MLP neurons of a small language model. Each row is named by its layer, matrix (down: output weights) and neuron, and shows model dimensions 128-223. Each number is 50 + 12 x the weight over its row's rms, rounded and kept within 0 to 99. A neuron's up and down rows have the sign that makes its largest values positive.
A block is one neuron, or neurons of one layer that tend to fire together. After each block is what it responds to, as a language model described it from the Wikipedia text at the highest values.

L3.down33:57 52 35 49 47 55 57 37 47 50 67 28 49 56 53 30 73 68 39 69 51 51 31 33 53 38 55 44 41 30 61 39 65 57 26 40 47 39 35 55 59 29 45 37 51 38 61 41 51 69 47 40 51 46 43 64 41 61 70 20 55 51 61 52 53 61 54 66 33 41 75 56 55 43 52 59 61 62 67 42 32 21 36 45 36 48 40 49 31 45 45 52 47 65 48 34
Responds to: Tokens right after a number, mostly in tables: decimal parts of percentages (27.44, 59.7), pipe cells, and range "to" (1814 to 1815).

L4.down26:45 21 51 68 45 64 61 75 46 55 51 32 50 46 41 56 43 69 58 37 45 48 53 49 35 54 56 39 55 25 44 43 40 41 44 44 54 46 61 48 57 67 57 64 49 36 67 46 52 50 56 34 57 51 67 64 45 76 70 48 48 62 32 49 49 51 42 36 36 44 51 47 65 50 50 56 57 69 53 52 52 82 49 46 64 61 40 16 45 58 49 39 35 65 50 71
L4.down30:54 57 30 49 60 46 52 52 57 59 46 59 42 76 19 70 40 44 44 50 56 47 58 44 47 31 51 54 61 56 26 58 54 56 58 59 45 47 44 43 61 53 49 44 45 52 59 56 44 34 59 61 48 46 62 38 63 41 57 14 71 61 42 44 55 51 55 56 61 21 29 51 51 61 52 44 52 40 53 33 46 52 82 59 63 58 58 52 35 34 47 47 53 37 47 50
L4.down50:55 49 63 48 53 53 41 35 55 45 67 50 55 56 44 60 50 58 37 43 55 50 47 49 54 56 35 61 53 20 63 50 48 54 38 62 48 48 64 47 57 66 80 54 45 50 48 53 41 52 53 42 43 42 63 47 48 36 55 50 34 76 44 29 23 65 52 61 57 61 50 52 59 43 62 60 61 49 44 53 59 33 48 34 42 51 75 62 38 45 60 56 75 59 70 75
L4.down252:75 54 62 64 49 64 45 50 65 67 58 68 42 55 35 57 56 68 47 53 27 43 40 43 32 70 52 55 60 54 62 63 24 40 57 41 51 48 45 50 52 47 64 41 45 41 42 45 39 20 39 52 63 40 67 44 76 53 38 38 49 57 42 31 39 50 52 52 52 39 40 43 49 43 54 49 68 56 40 52 40 42 73 44 71 47 42 48 43 53 51 54 21 23 60 42
L4.down350:63 46 32 69 40 46 52 65 61 63 41 34 30 60 51 67 56 57 53 46 50 47 32 51 54 57 48 56 43 55 31 61 27 52 76 71 53 44 61 47 59 44 59 55 49 34 58 40 41 49 50 59 51 52 53 30 58 48 47 46 46 71 53 49 63 68 56 58 29 33 51 45 49 26 62 54 51 46 50 53 23 50 78 33 65 47 52 46 54 47 54 57 40 48 39 31
L4.down441:47 53 40 73 54 42 44 32 40 52 54 56 44 33 49 55 69 60 56 63 50 41 48 61 54 40 47 49 48 48 56 39 47 72 50 45 60 29 85 56 49 45 50 58 39 62 47 44 41 54 71 58 37 41 56 20 59 34 61 63 39 36 57 38 50 57 51 50 53 55 53 44 56 52 54 40 44 59 36 53 39 44 46 46 55 54 56 62 51 46 65 44 39 46 44 75
L4.down539:59 68 51 55 37 44 17 57 57 37 58 61 52 52 70 74 39 59 62 51 43 32 56 45 61 44 37 45 43 46 42 42 41 46 70 68 58 45 51 50 50 31 44 38 61 38 41 26 59 55 50 54 56 53 37 38 54 53 53 40 61 69 28 29 41 76 47 48 43 60 50 35 41 49 79 52 29 69 58 37 52 50 45 38 61 24 37 61 32 66 40 54 25 37 56 43
L4.down661:54 41 42 57 73 64 56 55 69 54 45 31 48 45 48 61 30 45 83 40 41 68 66 42 22 65 51 47 39 54 54 64 34 54 58 52 50 46 56 51 27 32 32 76 38 54 54 59 60 54 68 42 50 28 63 44 66 48 51 61 58 78 56 45 70 58 64 36 50 41 71 34 60 42 50 33 52 44 38 30 38 52 64 46 49 61 44 43 41 57 57 42 30 73 56 46
Responds to: Word pieces inside proper names, codes or table entries that repeat text seen earlier, such as a second Douglas, Gourd-ou, Schaff-er.

L6.down48:71 45 54 34 51 40 50 73 45 20 50 50 45 47 66 38 52 28 49 51 62 65 67 66 50 30 40 30 51 53 52 45 59 45 58 40 53 56 48 33 47 47 51 58 39 45 47 50 53 64 52 72 31 41 41 37 69 56 38 30 43 55 29 40 39 63 39 48 77 53 50 55 56 61 60 58 43 61 36 46 54 56 61 59 33 45 51 50 76 21 68 70 47 65 20 75
L6.down187:72 48 41 56 79 55 47 54 56 38 50 47 29 67 40 42 56 51 56 34 50 37 26 40 73 47 46 51 58 41 39 51 38 47 50 39 31 41 75 48 48 32 59 67 46 64 64 56 52 54 30 51 21 45 40 53 67 47 55 40 48 47 55 52 63 46 46 52 70 37 53 68 64 10 50 31 43 46 54 59 57 56 38 35 59 46 67 42 60 51 51 56 64 40 69 66
L6.down233:45 47 28 49 29 44 61 42 46 35 43 66 51 63 56 47 50 48 42 39 70 52 34 46 74 29 57 52 49 63 51 54 33 58 47 38 65 59 47 46 56 47 51 54 58 56 55 63 61 61 16 64 39 68 66 65 42 49 36 59 50 47 56 49 54 55 43 47 51 43 40 42 58 48 58 67 59 46 52 37 25 47 74 44 45 47 46 51 31 48 41 56 56 49 58 53
L6.down251:71 31 39 46 67 57 57 59 46 45 72 55 56 43 61 58 61 51 38 82 69 63 45 70 55 33 45 53 59 45 46 56 67 34 29 42 58 62 50 52 81 61 42 71 51 34 48 28 46 21 53 52 52 46 37 43 59 47 43 58 43 64 59 51 59 36 53 52 78 32 49 35 54 43 41 31 50 56 64 57 55 44 57 51 62 61 58 35 47 41 50 32 39 45 51 58
L6.down279:62 45 35 64 54 43 58 46 66 75 58 56 57 67 32 53 33 55 59 39 49 38 54 59 53 52 61 37 41 66 49 59 59 51 61 35 44 52 61 59 52 39 50 62 48 44 46 56 56 58 19 62 40 37 46 51 28 62 36 42 38 53 58 41 42 73 41 50 84 52 32 38 38 48 49 40 55 76 61 55 76 71 36 43 55 31 55 35 46 42 53 39 45 43 50 45
L6.down384:56 49 48 55 73 50 72 53 26 28 34 53 33 48 43 62 54 49 52 49 54 57 74 46 54 60 29 72 42 66 47 57 72 54 54 50 43 32 35 43 62 54 54 55 61 39 58 54 49 36 55 53 42 69 71 05 67 57 39 68 63 33 48 40 39 38 34 49 67 54 63 57 53 62 65 45 38 57 64 47 52 68 71 50 38 48 43 46 62 53 47 33 78 56 37 47
L6.down400:41 65 42 27 65 29 49 53 30 44 49 42 60 26 41 52 42 39 53 41 47 36 52 44 49 51 55 54 45 55 57 42 51 62 38 67 39 53 58 50 55 64 52 50 69 39 43 50 57 39 39 36 65 41 61 63 69 69 69 47 45 38 72 57 46 47 30 50 37 39 55 50 42 56 51 61 60 47 44 75 60 56 49 63 52 54 31 51 53 61 47 50 47 35 41 35
L6.down466:49 61 52 39 47 68 46 68 45 41 63 46 55 60 56 72 72 46 61 50 47 65 59 31 35 66 43 47 47 54 49 48 62 56 40 51 36 50 40 34 27 49 36 42 40 59 42 62 60 41 60 48 46 71 39 32 68 44 37 55 47 60 27 41 30 54 48 55 45 39 66 64 46 62 49 46 49 44 61 33 30 84 39 36 68 40 50 48 48 55 50 45 48 39 52 45
Responds to: Word pieces inside rare proper names (surnames, places, species), such as Cat-anz-aro, Alb-u-querque and Men-ch-aca, plus occasional year tokens after "In".

L4.down28:43 54 57 61 52 50 49 47 62 49 54 57 63 33 23 60 49 41 35 54 62 41 62 47 71 60 61 57 54 37 70 56 49 65 38 64 36 38 47 59 30 44 43 54 52 29 55 59 48 40 65 33 64 64 36 47 50 20 56 58 58 61 42 47 60 67 50 48 42 53 57 36 76 42 51 66 74 55 45 54 35 58 39 10 51 47 47 37 48 52 67 58 63 67 52 62
L4.down126:69 41 42 80 54 55 39 59 57 39 39 37 47 54 48 67 57 51 54 55 60 41 58 42 76 54 27 40 59 50 40 68 43 79 65 62 55 45 36 57 43 57 60 40 51 47 62 52 58 53 53 54 50 23 64 46 68 53 45 67 47 59 47 55 40 41 56 43 39 54 59 43 51 49 63 56 77 52 44 40 43 48 40 47 56 44 51 69 54 54 38 54 22 67 36 42
L4.down411:64 73 24 74 48 56 42 51 65 44 27 57 46 44 53 58 47 33 42 50 61 45 59 60 59 44 53 34 64 42 42 37 35 60 53 53 60 37 48 63 40 54 70 37 32 35 46 36 55 55 48 43 52 52 69 58 53 58 52 56 52 65 43 43 55 49 48 41 60 35 59 46 62 43 56 63 83 51 46 44 40 61 58 28 73 57 47 34 60 56 46 51 50 62 57 34
L4.down419:57 18 44 18 57 51 58 52 60 49 34 55 62 46 43 55 40 40 47 54 61 53 54 63 60 47 30 44 41 53 37 49 48 50 55 29 74 31 33 49 69 26 66 50 37 62 46 53 45 38 52 70 52 65 31 31 39 53 47 59 37 43 61 53 39 40 47 44 74 44 43 34 45 69 44 26 44 38 48 51 50 42 68 43 48 61 51 55 62 52 62 50 62 66 36 48
L4.down460:36 34 49 52 38 59 38 58 57 39 48 54 68 50 40 75 52 57 54 47 27 46 59 76 43 53 55 51 51 56 37 53 39 49 43 43 61 45 61 37 51 51 63 45 51 65 59 48 38 50 43 49 55 44 89 71 68 56 47 47 78 45 65 42 54 47 54 55 58 49 82 60 61 52 45 37 53 44 38 47 30 55 45 35 66 46 48 56 36 30 57 57 40 47 35 58
L4.down527:57 36 53 47 52 44 50 28 61 45 42 50 61 63 59 71 38 49 45 62 56 58 33 52 53 56 51 35 40 39 62 57 35 36 51 49 57 31 36 43 38 34 49 64 50 35 57 55 56 36 43 85 42 38 78 56 49 35 58 60 30 55 40 44 27 47 47 47 43 58 55 51 67 53 57 53 60 48 57 60 44 69 34 38 54 56 70 38 58 55 64 59 47 58 41 58
L4.down557:74 56 30 68 39 43 40 64 39 39 27 37 46 51 46 65 69 73 62 41 39 53 44 55 54 50 41 41 42 53 63 49 65 73 70 59 30 54 68 61 34 55 67 35 50 55 79 32 44 67 52 67 47 23 56 32 54 66 51 39 42 80 42 66 46 52 57 48 57 31 38 45 59 34 26 53 51 67 48 57 32 60 50 38 70 11 66 66 59 52 49 33 54 44 62 52
L4.down581:59 42 53 51 56 23 45 49 56 58 47 52 45 56 39 76 38 56 41 57 41 53 43 54 30 33 42 41 55 32 56 45 40 51 22 62 38 48 50 54 73 46 58 47 54 60 34 51 69 57 47 40 21 49 52 46 41 33 40 43 53 44 56 50 73 58 48 66 58 25 42 47 49 53 52 41 58 42 33 51 47 40 27 58 36 35 29 54 48 68 59 44 51 61 61 50
Responds to: Field separators in tables and inline lists, such as the pipe |, semicolons between items or dates, and match scores like 2–1; also weakly on mid-word pieces of rare proper names (K-ep-ler, Zá-p-olya).

L4.down125:50 44 49 46 59 54 37 37 50 56 35 28 45 41 35 53 65 46 48 49 55 53 46 74 55 37 54 43 38 57 59 61 32 71 49 50 59 55 46 42 66 54 48 47 63 44 33 48 57 58 73 48 29 27 46 45 59 48 46 36 62 39 37 58 55 59 40 72 36 72 59 56 55 70 47 41 28 48 45 40 42 36 49 51 68 37 43 53 53 41 42 51 45 45 43 42
L4.down220:25 39 67 45 75 62 61 60 51 54 50 43 66 59 64 63 39 67 54 80 54 57 67 26 42 66 73 49 50 56 65 25 32 58 53 64 44 48 37 49 62 51 32 47 59 68 35 53 47 43 72 62 46 47 16 43 65 61 24 51 55 61 49 41 33 67 56 39 67 44 39 69 61 54 49 44 51 48 58 46 35 45 28 62 58 64 51 52 67 57 56 69 49 42 58 39
L4.down316:41 54 46 48 40 82 48 71 54 56 61 40 68 67 53 35 59 68 17 65 36 43 56 58 31 55 45 58 49 66 63 58 57 40 48 55 39 53 48 55 51 54 39 48 41 40 63 46 44 51 51 50 38 49 62 49 62 68 39 46 50 55 60 54 49 50 52 32 47 39 51 60 42 48 46 49 59 48 50 47 40 50 41 64 66 50 29 62 46 59 52 55 45 46 60 56
L4.down386:59 28 20 56 48 56 36 43 54 63 54 54 44 42 54 38 62 42 48 36 47 41 41 57 59 59 51 40 47 29 30 45 28 74 79 55 40 38 44 63 32 65 53 53 37 32 44 49 52 56 58 27 43 37 39 30 42 57 47 30 56 73 54 50 58 51 38 72 39 60 52 27 60 29 52 34 77 62 54 39 42 64 58 57 51 42 82 29 40 51 37 48 38 55 46 85
L4.down436:68 62 44 46 59 52 34 38 52 65 36 45 52 57 45 27 57 46 24 51 48 55 63 58 35 55 29 59 32 50 56 60 43 56 39 50 61 47 57 60 47 61 35 60 50 24 40 50 32 35 60 62 41 66 59 40 46 50 59 43 74 50 41 52 64 42 48 47 35 36 48 43 62 49 68 66 43 65 58 60 52 55 43 62 41 37 53 46 42 39 55 39 57 44 37 47
L4.down449:48 40 32 35 67 86 59 49 52 63 64 36 40 42 70 47 55 67 60 47 45 52 58 43 36 39 66 67 65 60 52 42 59 49 40 41 63 70 60 70 51 48 37 41 58 39 56 81 46 64 44 68 46 53 65 62 71 46 42 69 61 48 46 38 54 71 44 49 51 56 61 37 57 33 36 39 34 45 50 51 53 63 64 66 71 47 44 59 63 62 41 42 47 29 82 50
L4.down643:39 38 46 37 51 23 45 59 68 58 42 38 48 33 57 62 48 51 43 30 51 42 50 49 50 33 68 43 54 54 33 44 59 57 53 53 70 46 28 41 59 45 38 42 57 64 45 50 60 60 49 36 48 59 28 62 55 48 35 32 65 38 62 45 81 58 57 53 73 45 80 74 75 57 52 43 47 65 60 59 56 33 37 54 57 43 61 34 67 55 54 47 53 48 54 18
L4.down703:40 49 38 41 61 75 31 50 37 48 39 31 62 47 51 58 59 48 67 52 28 48 24 41 42 54 50 53 26 52 38 63 63 61 56 47 60 47 57 86 73 57 46 47 51 47 55 42 47 54 56 40 51 48 62 45 56 38 38 70 46 41 35 61 51 69 58 30 50 51 50 38 49 63 60 39 63 46 68 38 50 44 63 33 46 51 60 40 44 52 27 65 47 63 29 44
Responds to: Leading digits of decimal values in results or statistics table cells, e.g. times 1:04.36, marks 19.62, swings +3.28; weaker on name pieces.

L6.down164:49 52 44 46 43 57 53 55 44 55 48 76 59 20 68 43 65 55 60 58 68 68 52 60 53 51 39 47 55 52 60 65 68 60 32 45 63 59 64 45 48 57 50 37 49 43 67 63 59 54 52 47 53 35 34 50 53 49 54 45 55 52 63 50 69 50 33 42 58 60 47 44 47 40 40 57 56 63 42 36 56 52 48 59 55 35 55 56 59 49 30 32 74 50 36 38
L6.down180:48 42 48 31 27 51 43 62 54 53 68 65 42 52 59 47 65 49 51 46 48 42 40 45 41 42 38 50 64 52 52 81 54 50 63 29 59 46 51 37 28 33 58 48 65 51 76 53 66 47 46 60 57 25 35 60 54 71 33 68 53 50 66 48 58 36 49 53 31 53 50 46 57 42 40 41 47 61 51 43 64 56 27 39 42 51 33 74 53 56 46 61 57 55 63 44
L6.down335:50 42 65 59 35 45 44 46 41 40 56 71 34 68 54 41 54 40 53 63 57 55 64 60 31 32 51 50 61 34 37 68 63 54 51 55 56 41 61 25 54 44 41 42 50 14 59 52 38 23 47 51 64 64 67 53 41 33 39 41 49 59 44 39 55 35 66 54 53 42 47 43 34 34 53 44 49 60 73 49 56 53 39 66 43 43 43 57 60 61 62 52 53 41 58 32
L6.down377:57 65 78 59 28 60 52 39 31 46 51 65 45 28 39 39 55 52 42 42 63 80 63 64 45 49 44 38 37 49 54 63 54 62 47 51 47 57 51 53 49 37 41 38 53 36 49 47 37 66 57 62 41 33 62 21 62 09 48 39 53 59 62 31 71 49 52 43 70 41 52 31 48 71 68 63 48 56 65 62 35 76 67 69 58 44 52 56 36 53 37 58 30 52 45 42
L6.down520:57 40 66 37 45 40 42 61 48 53 24 58 13 59 53 27 62 44 39 45 53 46 62 69 52 45 43 31 49 60 34 71 56 44 47 55 50 68 57 29 52 51 52 58 51 22 51 66 56 44 43 64 33 37 90 47 48 48 32 37 54 33 42 40 73 41 47 31 39 58 48 48 63 44 43 46 42 48 50 58 68 59 43 52 56 44 27 36 48 57 53 56 41 48 45 39
L6.down565:24 56 46 46 42 34 55 46 46 54 33 41 51 52 56 63 31 58 53 51 51 30 55 67 56 54 71 30 45 71 62 45 13 48 54 48 49 31 64 52 35 44 39 34 60 76 45 44 62 56 67 46 51 62 38 22 73 57 41 50 43 69 70 47 32 53 42 50 78 58 35 27 49 65 66 62 57 64 52 50 66 61 61 46 57 62 48 40 60 55 33 63 57 50 23 64
L6.down603:62 54 65 42 48 48 42 41 47 29 61 47 41 22 48 43 68 39 54 45 45 53 58 38 47 33 58 44 51 54 60 54 59 69 39 56 50 59 43 49 55 52 43 54 34 21 64 48 46 64 28 58 47 58 52 25 47 55 55 50 70 33 42 44 51 53 40 38 50 62 37 49 53 53 38 51 55 48 46 76 55 69 45 50 49 48 45 56 36 46 30 59 41 66 42 39
L6.down654:40 55 27 39 39 60 52 50 55 64 74 55 50 36 53 57 54 47 51 62 52 36 41 40 29 46 69 46 69 48 50 52 45 41 47 42 58 65 37 47 52 73 31 44 52 44 64 48 48 56 69 67 41 64 42 53 44 48 53 23 55 49 41 52 52 33 58 42 25 52 47 58 64 52 47 44 21 36 55 47 49 38 50 66 46 44 53 26 51 40 26 45 45 25 34 37
Responds to: The first number token of a quantity, age, year or count, usually after an article, preposition or table pipe, e.g. a 16-year-old, about 3 acres, a 12(19) treaty.

L6.down29:46 77 67 64 59 56 60 46 49 46 51 59 50 38 29 43 48 48 65 54 48 60 58 33 47 49 43 64 47 40 53 51 66 39 55 58 47 78 47 50 43 72 42 46 59 45 33 45 58 42 34 49 52 53 62 69 39 57 10 57 46 52 52 47 79 32 57 47 66 37 45 47 54 68 46 59 64 38 68 48 59 55 33 59 35 60 60 57 69 75 59 49 40 41 45 46
L6.down50:69 59 71 55 28 61 42 63 59 38 56 48 60 49 51 57 46 65 53 56 47 37 36 53 49 35 52 71 50 53 37 51 48 37 79 69 49 58 48 54 48 34 62 52 44 45 58 51 53 73 70 59 30 58 53 40 76 44 44 50 55 40 52 48 51 54 49 53 49 22 45 51 56 62 64 66 50 46 60 52 77 57 61 47 64 43 39 53 37 59 40 39 49 70 32 59
L6.down143:46 50 46 61 38 52 46 37 73 64 50 32 55 40 45 48 36 74 70 54 41 49 74 38 38 66 48 45 40 59 41 35 50 66 42 49 52 50 48 66 57 41 57 50 42 65 52 39 38 39 46 51 53 54 40 42 32 43 20 32 50 42 34 61 61 47 58 59 45 46 41 66 52 61 54 42 52 59 55 53 64 40 51 34 42 38 51 63 40 50 32 80 36 63 53 63
L6.down166:57 58 53 41 39 63 45 32 60 63 41 72 44 57 55 59 51 35 44 43 37 38 44 63 55 44 60 65 59 44 41 35 58 44 57 64 53 53 45 50 48 21 50 34 51 51 50 40 69 50 41 47 38 61 33 68 63 43 25 29 22 47 77 56 36 54 51 61 43 37 75 48 68 39 79 37 52 41 37 45 66 33 52 67 47 42 46 37 50 43 50 51 65 35 51 25
L6.down273:74 53 56 55 52 53 63 62 74 49 49 57 48 45 57 33 27 45 64 47 40 61 54 47 75 39 64 44 37 32 57 39 50 50 62 57 50 50 41 40 68 64 59 80 46 44 35 51 57 48 44 31 76 40 30 61 53 52 44 57 26 42 29 47 24 18 50 30 47 41 63 57 51 64 40 50 60 53 63 36 67 52 45 52 34 49 46 48 47 60 37 33 63 53 52 51
L6.down372:58 44 78 39 45 33 38 50 57 47 54 69 44 53 72 44 40 51 57 48 60 36 53 57 61 74 56 38 64 48 52 30 74 68 58 48 48 44 45 34 70 48 49 41 36 47 60 52 47 81 42 35 43 67 33 51 40 56 31 48 53 57 53 60 48 32 38 58 49 33 45 38 45 67 51 36 43 53 57 59 30 51 47 36 47 58 50 45 33 38 53 68 51 66 55 66
L6.down388:56 41 41 46 46 45 58 54 56 51 18 63 42 49 39 54 55 79 68 66 42 62 81 45 35 55 50 35 24 36 58 37 41 25 32 45 50 36 59 45 52 60 42 57 53 45 59 23 50 50 63 42 71 53 55 41 83 32 58 52 31 56 38 64 26 32 42 51 49 36 52 33 49 58 42 51 39 48 44 38 54 48 57 53 60 47 53 40 45 40 73 52 41 37 53 47
L6.down569:49 45 78 59 43 42 75 57 49 28 48 38 34 55 58 28 47 49 67 69 55 70 44 54 57 52 51 38 67 39 57 71 58 79 40 34 57 64 67 51 39 25 34 34 67 30 45 56 27 61 45 34 60 43 63 42 56 44 42 56 25 55 59 42 28 65 68 61 24 42 53 52 36 66 57 42 36 39 55 43 47 53 62 43 34 48 48 59 46 70 42 47 50 42 52 54
Responds to: Inner word-pieces of rare, often foreign proper names split into several tokens, such as Ro-ch-dale, Mag-rit-te, Sal-ak-ati.

L3.down625:54 43 52 64 58 51 41 46 43 40 37 72 51 72 63 56 57 36 72 79 41 53 40 33 65 38 48 36 42 41 48 29 55 63 47 46 46 45 51 39 49 42 37 42 75 48 59 34 34 47 58 40 58 42 28 70 64 45 51 78 34 75 29 51 52 56 33 48 65 41 41 42 50 39 62 51 68 45 43 48 41 47 51 59 35 54 42 48 47 31 54 51 47 55 32 45
Responds to: Numbers and pipe separators in later columns of pipe-delimited stats tables (election votes, league standings, sports records), e.g. "| 15.84", "| 4 |".

L6.down158:52 45 74 30 34 69 83 45 52 38 45 48 35 47 50 51 57 34 69 80 18 53 48 37 42 50 50 40 53 42 48 39 42 33 32 53 62 62 32 62 36 44 35 45 42 38 52 42 57 48 52 46 43 87 50 61 52 72 71 67 57 51 61 45 48 58 64 36 41 50 65 59 44 47 50 50 49 43 52 30 65 37 48 33 74 37 54 50 48 59 42 65 52 51 58 63
L6.down376:52 64 21 72 73 48 57 58 64 43 32 53 40 54 30 38 52 67 51 50 52 49 53 34 33 31 43 50 50 49 41 61 40 61 47 34 43 66 63 51 35 36 35 46 58 39 51 40 57 55 45 53 52 43 50 60 46 55 57 51 62 53 44 56 53 52 51 37 44 30 59 75 45 45 34 46 54 60 54 60 44 45 55 23 49 28 67 68 42 46 42 39 53 43 46 46
L6.down393:51 49 51 34 44 52 61 75 43 44 65 52 49 52 46 43 33 45 43 51 36 44 62 60 35 48 44 62 55 45 74 33 44 59 43 33 48 54 69 48 32 66 48 65 42 54 52 26 64 66 46 40 39 48 51 27 39 37 66 54 52 52 44 67 56 50 19 41 37 39 32 39 57 28 51 71 35 50 65 37 47 44 61 61 71 40 41 42 54 55 53 57 46 44 56 53
L6.down439:50 37 60 53 77 42 62 56 42 63 68 51 31 52 34 41 57 34 52 53 58 44 45 61 48 42 51 34 56 37 57 62 46 66 46 26 64 58 47 35 43 51 49 35 48 47 57 41 45 58 45 68 51 36 64 26 45 58 49 50 67 56 54 43 72 64 56 37 38 53 75 59 55 51 66 38 48 41 59 25 54 55 55 44 68 60 46 43 54 46 47 58 38 27 40 53
L6.down450:49 30 56 47 30 33 45 63 45 35 42 34 71 45 52 59 52 43 46 44 60 61 53 50 42 46 39 59 64 52 50 52 69 45 56 22 44 71 60 31 44 63 64 38 47 25 63 36 58 51 53 39 55 60 50 45 43 67 46 66 60 43 45 42 61 27 57 74 47 35 60 51 73 58 20 82 49 38 42 51 37 68 53 39 72 46 63 61 57 27 70 57 59 38 48 55
L6.down471:46 46 40 45 46 36 43 49 44 77 40 68 62 51 41 47 49 45 50 52 69 42 58 50 48 66 55 66 42 62 53 60 58 57 59 50 52 41 55 51 51 59 55 46 40 47 30 81 66 44 55 46 53 73 60 75 50 55 33 39 61 29 28 72 60 41 49 43 44 53 35 71 45 61 39 41 67 40 50 54 48 51 53 16 46 41 40 57 60 59 48 46 54 33 33 70
L6.down591:37 46 47 59 66 62 39 38 44 39 63 25 37 39 62 60 48 67 40 38 40 37 44 82 37 51 61 41 17 71 40 55 38 34 68 38 53 55 48 53 43 53 77 51 58 81 59 51 34 26 61 43 44 51 49 49 54 47 61 43 48 71 61 63 43 54 42 53 57 53 40 48 48 32 45 64 40 53 43 58 32 44 43 45 68 59 44 70 24 42 43 49 34 48 53 60
L6.down683:55 44 57 48 37 32 60 62 52 58 54 67 65 68 47 42 62 64 66 61 42 50 64 28 42 47 56 59 57 44 48 50 29 43 51 45 43 45 44 51 60 48 45 37 43 62 44 41 34 52 49 42 37 45 11 60 51 46 45 45 52 43 75 59 55 43 59 49 69 43 41 60 49 64 57 50 41 52 42 43 07 45 49 38 43 53 29 45 43 37 43 58 61 43 43 53
Responds to: Word-piece tokens inside rare proper names, often foreign people or places, taxa, or titles, such as Haw-th-orne, Ne-ut-ron, Fuk-un-aga, Ro-ch-dale.

L4.down219:64 66 52 48 53 60 37 22 79 19 77 49 56 60 59 35 39 48 61 46 44 53 46 43 42 51 30 54 53 47 58 51 42 74 51 52 34 53 26 55 49 54 63 43 50 72 36 50 49 56 47 48 48 51 63 61 42 55 29 51 44 34 29 52 64 66 58 55 36 49 46 29 55 18 53 26 45 42 34 30 55 62 63 42 49 41 79 53 44 59 44 29 55 40 54 55
L4.down315:62 42 45 49 63 38 45 59 49 47 61 60 40 47 63 45 61 72 61 55 37 50 47 50 39 57 51 51 61 55 56 59 58 57 58 49 42 49 65 54 48 46 41 42 47 61 59 49 39 42 62 55 49 63 67 43 51 41 58 52 47 52 60 57 59 44 45 54 46 38 64 38 46 51 53 39 54 62 48 53 37 57 32 54 54 65 55 58 52 63 48 55 59 51 65 48
L4.down427:46 41 56 40 49 65 52 48 43 71 37 47 54 39 40 62 43 64 46 59 35 34 50 50 42 45 17 42 30 44 69 39 49 48 48 48 65 44 56 50 45 50 31 46 57 61 48 52 42 38 37 45 47 47 37 32 53 49 56 54 62 64 60 56 43 44 48 32 48 49 21 35 39 66 49 79 60 59 58 45 45 47 45 57 35 55 62 44 44 55 59 34 35 59 26 36
L4.down477:39 54 54 60 53 45 39 43 53 68 47 43 53 49 61 64 64 45 52 42 51 31 56 55 39 48 32 46 65 57 64 65 58 37 34 59 38 50 37 57 49 57 58 50 48 38 25 48 47 47 44 50 59 26 54 20 29 47 36 67 55 51 43 36 67 70 37 49 51 51 29 26 60 45 49 24 35 52 49 50 41 47 34 87 53 37 53 61 60 46 26 59 58 53 54 55
L4.down478:58 53 77 62 55 54 45 47 55 65 43 45 65 36 36 43 65 61 67 70 55 39 50 58 45 51 30 59 44 52 39 34 58 64 55 40 62 65 63 40 70 70 70 69 40 44 52 36 52 32 32 48 48 46 58 42 54 39 37 66 50 63 41 48 52 68 50 36 49 58 36 40 50 36 49 54 61 35 23 49 45 49 42 28 42 56 43 57 42 79 65 38 43 53 59 37
L4.down511:58 46 51 49 65 49 51 51 62 59 33 48 52 39 57 50 60 44 58 35 47 33 40 52 55 50 29 37 48 40 47 62 32 46 50 40 67 57 47 44 58 59 45 37 43 44 54 47 59 33 49 75 42 48 21 75 61 55 44 31 40 40 58 71 61 48 49 60 86 42 68 76 33 37 54 45 45 32 60 50 54 57 48 36 60 53 30 51 62 48 67 55 53 55 52 37
L4.down520:51 63 53 53 47 30 58 64 29 54 46 64 52 58 52 54 34 44 70 57 53 45 42 52 38 40 58 29 54 43 59 48 41 60 53 82 38 54 52 50 64 51 08 53 51 20 49 51 53 57 63 47 74 42 42 42 59 49 37 62 42 39 28 40 35 48 54 46 54 42 51 59 48 28 42 41 64 61 66 64 58 42 59 70 49 42 55 60 57 63 56 48 26 32 29 60
L4.down526:42 66 23 45 68 79 57 28 56 43 53 58 49 44 47 68 62 44 45 58 56 53 61 49 59 85 42 61 44 50 72 63 59 38 53 65 65 39 41 67 20 51 62 29 46 29 56 50 25 26 50 47 40 43 73 40 50 60 47 44 43 51 44 44 33 65 66 49 29 57 37 20 63 45 54 58 42 57 36 21 40 65 59 47 56 64 52 53 38 73 43 66 53 47 47 55
Responds to: Leading or middle word pieces of foreign proper names, often in tables and lists, such as Georg-i-ou, Portale-g-re, Fer-ré, with occasional table pipes.

L3.down471:67 46 67 52 53 58 49 43 63 79 41 45 55 44 59 63 52 37 55 66 48 65 38 43 63 61 42 34 56 53 53 57 54 74 56 37 51 42 37 35 59 51 65 52 52 33 50 34 51 54 59 54 77 44 67 44 54 65 67 55 59 45 44 43 61 59 58 52 39 51 47 53 47 60 17 37 63 54 51 58 49 52 64 56 56 38 68 49 29 40 49 54 51 35 56 62
Responds to: First word piece of a proper name, usually a capitalized fragment starting a sentence subject after a comma or preposition, such as Mir(amax), Bo(leyn), Z(andokan).